{
  "n_head": 6,
  "d_mlp": 768,
  "vocab_size": 8192,
  "qk_norm": true,
  "parallel_block": false
}
MLP neurons of a small language model. Each row is named by its layer, matrix (down: output weights) and neuron, and shows model dimensions 16-79. Each number is 50 + 12 x the weight over its row's rms, rounded and kept within 0 to 99.
After each neuron's rows, "fires before" lists the tokens most often just after its 100 highest values on Wikipedia text that the model never trained on.

L4.down151:52 66 44 71 59 31 59 45 45 36 19 52 29 34 40 48 47 60 48 62 47 64 71 45 33 44 43 52 45 32 72 47 54 64 61 35 58 64 49 60 46 53 52 29 50 37 46 49 53 56 59 42 57 52 30 63 22 59 38 53 65 42 52 48
fires before: "8", "7", "9", "2", "5", "6"

L7.down142:37 54 51 32 46 46 39 53 39 60 48 44 33 65 27 68 58 52 65 66 47 54 67 47 34 58 49 49 43 41 71 77 46 41 63 44 54 46 49 53 65 41 43 28 39 50 40 68 55 68 49 52 53 71 50 28 51 26 39 52 70 61 66 30
fires before: "2", "1", ")", "0", ");", " "

L4.down21:55 48 54 12 57 42 23 42 61 69 57 61 57 68 37 54 41 44 62 58 38 46 51 66 44 44 67 29 43 53 53 56 47 62 70 55 50 46 51 37 53 38 46 76 62 33 51 51 38 46 49 52 70 48 25 37 40 46 49 52 30 59 46 34
fires before: " ", "\n"

L2.down251:52 42 56 29 52 48 66 57 60 52 55 43 52 45 46 44 30 37 56 39 45 45 23 67 65 42 17 64 46 48 48 58 54 61 55 22 64 47 63 59 55 57 28 44 46 68 66 52 52 46 65 50 41 49 46 55 50 71 70 59 49 65 54 53
fires before: "\n", "---|---|---|---|", " ", " UK"

L4.down99:36 47 68 61 66 56 66 47 49 72 40 58 48 60 59 48 46 63 71 31 58 46 32 50 68 31 52 57 48 60 39 78 43 38 33 38 61 29 67 72 49 51 44 46 53 53 45 45 44 62 67 65 67 37 29 56 34 61 50 32 37 53 39 53
fires before: "\n", "---|---|---|---|"

L7.down598:51 46 60 69 52 55 51 41 61 40 57 44 46 49 45 35 33 56 41 71 84 44 67 57 51 63 64 48 46 49 32 57 38 69 34 71 52 45 36 60 59 49 50 47 48 43 59 37 56 56 41 48 52 65 32 42 43 47 43 45 55 40 65 50
fires before: "0", "1", "2", "3", "4", "5"

L8.down430:51 30 54 40 59 50 42 38 30 40 60 53 37 54 57 53 68 27 36 67 73 43 47 47 44 41 60 53 51 61 48 43 45 50 61 55 37 64 52 88 48 37 40 05 54 45 29 54 50 36 59 54 39 47 54 53 54 38 58 48 40 70 46 39
fires before: " |", "s", " ", "man"

L7.down436:54 51 42 37 78 53 56 63 46 52 26 51 42 48 30 45 27 48 72 33 46 49 41 51 55 46 35 67 43 32 52 47 62 49 40 65 76 33 69 49 69 52 31 63 38 61 59 30 47 51 61 50 51 39 35 73 35 81 60 56 54 60 43 58
fires before: "\n", "---|---|---|---|", " by", "ed", " /"

L2.down521:50 44 55 38 50 22 61 55 30 50 52 62 50 40 57 47 56 47 51 66 58 49 42 56 40 53 70 53 47 60 42 50 61 52 51 62 49 44 47 62 46 63 45 54 50 35 46 31 64 75 52 20 59 47 46 63 57 42 55 21 49 53 68 36
fires before: " "

L2.down364:61 33 43 64 60 77 28 68 28 53 47 63 48 62 41 56 30 44 69 43 49 50 32 59 27 45 64 41 54 61 48 60 59 28 34 56 74 79 46 63 47 53 71 52 49 24 49 62 61 58 41 64 48 49 58 26 32 39 53 70 49 38 41 50
fires before: "1", "2", "8"

L2.down430:55 58 50 64 33 48 39 61 40 51 64 25 50 45 21 61 57 56 71 38 59 49 66 55 40 56 53 31 57 57 53 54 58 53 34 41 45 63 56 38 61 64 60 47 44 73 28 51 42 51 62 53 59 62 62 36 51 54 51 39 46 58 74 59
fires before: "4", "5", "3", "W"

L4.down229:49 65 49 14 57 32 22 31 48 64 56 59 74 59 35 48 43 52 76 65 36 42 45 51 42 32 52 33 52 55 47 55 49 41 78 55 46 52 47 28 64 39 49 63 46 40 60 52 30 75 38 46 78 56 45 41 39 38 50 45 29 63 60 31
fires before: " ", "\n", "chen"

L8.down261:64 46 60 61 46 55 57 40 34 55 37 50 51 39 41 26 29 64 38 55 49 35 59 62 64 45 45 40 37 72 53 41 37 55 66 50 55 55 47 41 56 59 32 53 45 54 41 46 64 62 53 58 38 51 71 45 50 49 57 79 66 64 41 40
fires before: " ", "s", " of", "S"

L8.down407:40 54 44 33 57 64 46 50 39 27 57 46 40 52 50 51 50 54 38 53 57 50 51 51 49 47 48 60 45 44 49 53 55 48 57 46 43 54 64 61 46 49 46 00 48 56 46 54 39 43 44 52 52 58 50 55 57 34 49 47 51 55 56 46
fires before: "|", " |", " ", "-", "8"

L2.down697:37 52 45 34 50 53 62 49 44 55 44 31 53 45 45 55 41 44 47 67 81 59 21 49 50 63 59 62 45 69 47 51 73 57 58 43 41 34 53 45 47 51 40 49 50 44 61 37 67 53 35 44 72 65 43 51 54 67 54 46 37 59 59 38
fires before: " |", ".", " ", ";"

L4.down360:50 65 53 52 55 65 63 54 17 70 49 53 64 31 54 58 71 32 48 26 53 56 42 58 32 60 71 23 68 65 49 56 38 62 50 38 46 55 36 61 46 38 60 45 38 38 50 79 65 84 38 46 55 39 18 31 42 44 43 30 50 59 32 44
fires before: " ", " |", "."

L8.down279:34 57 48 41 62 57 50 46 45 22 54 45 53 51 48 53 52 40 40 42 63 45 50 48 55 41 58 51 54 46 51 52 50 52 48 51 45 49 72 61 43 48 50 00 58 51 49 62 38 41 51 46 55 56 42 58 54 21 46 44 46 60 56 44
fires before: " |", "1", "2", "3", "|"

L8.down321:47 58 33 48 55 44 52 43 63 59 60 52 42 46 70 55 60 45 51 53 84 47 60 54 51 53 68 45 60 51 69 23 45 57 45 26 34 44 38 55 52 47 78 39 63 37 54 40 77 41 62 44 52 54 50 46 59 48 50 61 58 34 66 64
fires before: ",", " the", " he"

L2.down596:46 49 43 62 53 49 53 63 46 42 48 44 44 65 44 64 41 54 79 65 44 58 51 62 40 38 54 64 37 65 64 75 69 40 63 28 54 63 67 60 47 51 64 40 47 24 32 45 27 39 49 51 35 51 31 48 37 55 54 33 44 41 66 39
fires before: "1", "2", "6", "8", "7", "4"

L4.down239:60 75 50 36 58 32 41 49 14 51 52 60 56 37 52 48 52 48 56 64 50 59 48 61 53 49 54 31 43 36 54 47 50 52 69 36 49 37 37 26 42 45 43 73 31 35 60 56 43 74 54 17 60 62 37 45 34 57 49 42 49 54 33 16
fires before: " ", " –"

L7.down452:44 48 43 55 54 65 66 58 34 48 56 16 54 57 42 33 46 24 29 49 40 51 25 48 45 74 64 50 89 42 45 44 29 57 39 50 74 31 47 43 52 70 41 68 73 69 50 69 51 39 48 32 49 57 38 35 61 34 52 57 48 44 42 57
fires before: " (", " |", ".", "–", ":"

L8.down570:49 64 36 60 51 68 49 53 46 50 54 44 39 72 75 31 66 51 51 56 62 52 41 48 37 51 57 55 59 73 44 34 33 28 35 69 46 56 35 53 30 54 56 49 48 43 60 46 56 42 43 34 70 44 47 54 53 58 25 49 51 38 60 43
fires before: " |", "\n", " •", ".", ";"

L7.down378:47 58 35 66 45 60 53 72 22 52 61 31 42 50 77 46 56 47 75 49 45 54 30 60 62 57 75 36 60 41 55 44 31 54 57 52 65 41 28 51 39 65 59 48 38 32 37 53 60 55 43 36 35 31 57 49 68 41 37 42 62 56 63 40
fires before: " |", " /", ".", "'", ","

L4.down643:62 46 37 71 54 61 32 49 44 33 55 22 34 45 26 65 48 54 74 21 57 67 50 64 50 41 38 22 46 43 36 62 65 52 51 55 47 71 56 45 61 52 65 53 48 59 36 40 51 48 31 61 43 59 58 39 49 57 45 58 47 38 60 54
fires before: "4", "3", "5", "1", "a", "8"

L8.down363:49 48 39 00 53 58 49 53 38 41 46 50 37 54 49 54 40 55 33 47 63 48 54 36 42 46 49 60 48 40 60 54 50 49 55 47 39 66 66 66 48 52 43 16 49 45 40 63 49 42 39 47 53 57 54 55 57 30 57 46 52 50 54 48
fires before: " ", " |", "4", "1", "2"

L2.down560:51 43 50 54 51 59 60 33 42 66 30 39 40 44 52 47 20 42 54 54 30 26 50 36 50 39 55 57 62 49 40 43 72 47 51 36 63 59 72 57 40 52 66 68 25 31 48 60 38 38 43 68 43 47 76 48 21 56 43 26 57 33 82 38
fires before: "8", "9", "7", "6"

L4.down57:52 53 53 71 41 59 60 43 36 48 45 49 71 70 51 25 50 61 48 42 63 40 58 52 60 22 43 46 52 35 48 51 44 77 37 50 53 55 42 62 32 28 54 45 32 51 53 43 38 64 65 59 43 64 44 46 59 57 41 49 48 17 79 44
fires before: "1", "9", "4", "2", "5", "6"

L8.down61:47 49 39 34 44 72 37 64 49 26 58 34 32 41 40 54 55 59 35 59 48 13 64 42 44 36 31 49 46 53 50 48 32 69 69 60 69 55 58 57 45 40 43 61 47 70 54 63 66 37 34 50 67 44 60 52 31 59 35 45 54 60 74 40
fires before: "|", "\n", " +", "1"

L2.down691:30 49 46 64 51 51 51 48 32 76 32 51 58 63 40 39 55 67 58 46 58 43 56 43 63 65 28 39 54 33 50 45 56 45 44 46 50 56 48 64 44 34 55 53 45 56 63 38 36 59 57 50 49 60 52 50 44 53 47 51 42 53 70 44
fires before: "1", "7", "6", "8"

L2.down631:47 49 74 46 63 33 63 51 34 64 48 45 39 39 46 43 45 59 39 43 79 54 41 55 39 47 63 65 58 53 41 30 62 49 38 37 49 52 51 49 54 71 40 46 66 44 64 47 78 50 41 40 54 38 39 65 73 50 53 27 42 36 49 42
fires before: " ", "0", "8", "7", "1", " Labour"

L4.down253:51 46 52 20 49 38 37 52 51 66 70 68 52 55 50 42 36 46 64 60 37 57 53 52 41 40 53 19 36 59 46 64 43 58 68 62 63 47 53 39 58 33 45 76 54 36 64 48 26 38 60 50 77 44 48 42 50 55 51 36 24 69 62 21
fires before: " ", "\n"

L7.down605:61 50 54 33 60 60 41 55 44 44 60 57 35 45 53 60 61 61 62 44 32 38 47 53 67 43 32 32 55 55 46 49 33 66 77 66 80 59 54 40 30 56 47 48 62 46 45 55 74 45 31 57 45 57 63 54 61 57 65 41 35 54 46 46
fires before: "|", "\n"

L7.down447:47 56 39 45 36 41 48 59 37 65 44 53 51 31 44 41 34 51 54 57 45 66 68 55 55 69 41 38 40 38 51 63 50 44 77 61 51 54 63 77 50 50 42 39 50 37 62 25 46 63 64 06 44 49 50 56 46 46 55 32 57 53 34 59
fires before: ")", " ", "):", "R", "S"

L7.down597:52 60 42 48 45 46 47 32 54 65 62 59 54 36 64 43 64 48 52 28 71 42 72 68 65 49 53 44 65 67 76 45 51 44 43 38 47 60 36 72 58 62 75 52 60 54 49 58 63 46 53 50 52 48 63 59 46 62 54 56 49 46 23 58
fires before: ",", " the"

L8.down348:44 47 37 45 56 47 43 43 32 71 38 69 50 47 47 45 71 70 48 53 56 34 48 35 47 43 42 49 41 48 64 49 46 47 43 38 36 52 61 51 58 44 47 37 48 48 39 50 61 57 44 44 49 55 61 68 42 36 57 72 78 45 44 24
fires before: " ", "\n"

L4.down68:42 43 44 34 62 44 42 65 41 51 44 59 63 37 33 45 31 58 54 57 54 65 48 40 55 49 48 64 54 27 42 43 44 59 59 39 47 42 61 46 58 37 52 31 31 42 52 53 55 69 59 27 42 20 68 68 64 33 68 42 63 51 55 30
fires before: " "

L4.down744:50 39 58 24 59 40 35 46 44 56 59 53 51 65 43 53 35 60 66 59 46 44 56 60 38 50 68 25 46 42 38 60 50 50 73 62 61 56 47 62 53 39 52 66 59 34 46 58 40 54 43 56 76 44 34 42 44 61 54 55 39 59 39 34
fires before: " ", "\n", " X"

L8.down665:39 41 49 64 47 53 56 53 57 63 27 63 39 46 43 39 59 55 53 68 57 63 49 61 34 48 47 48 61 67 56 37 18 46 66 35 67 38 60 58 57 61 44 36 60 47 38 34 54 45 43 49 55 54 66 68 41 46 58 57 64 42 40 62
fires before: "\n", ","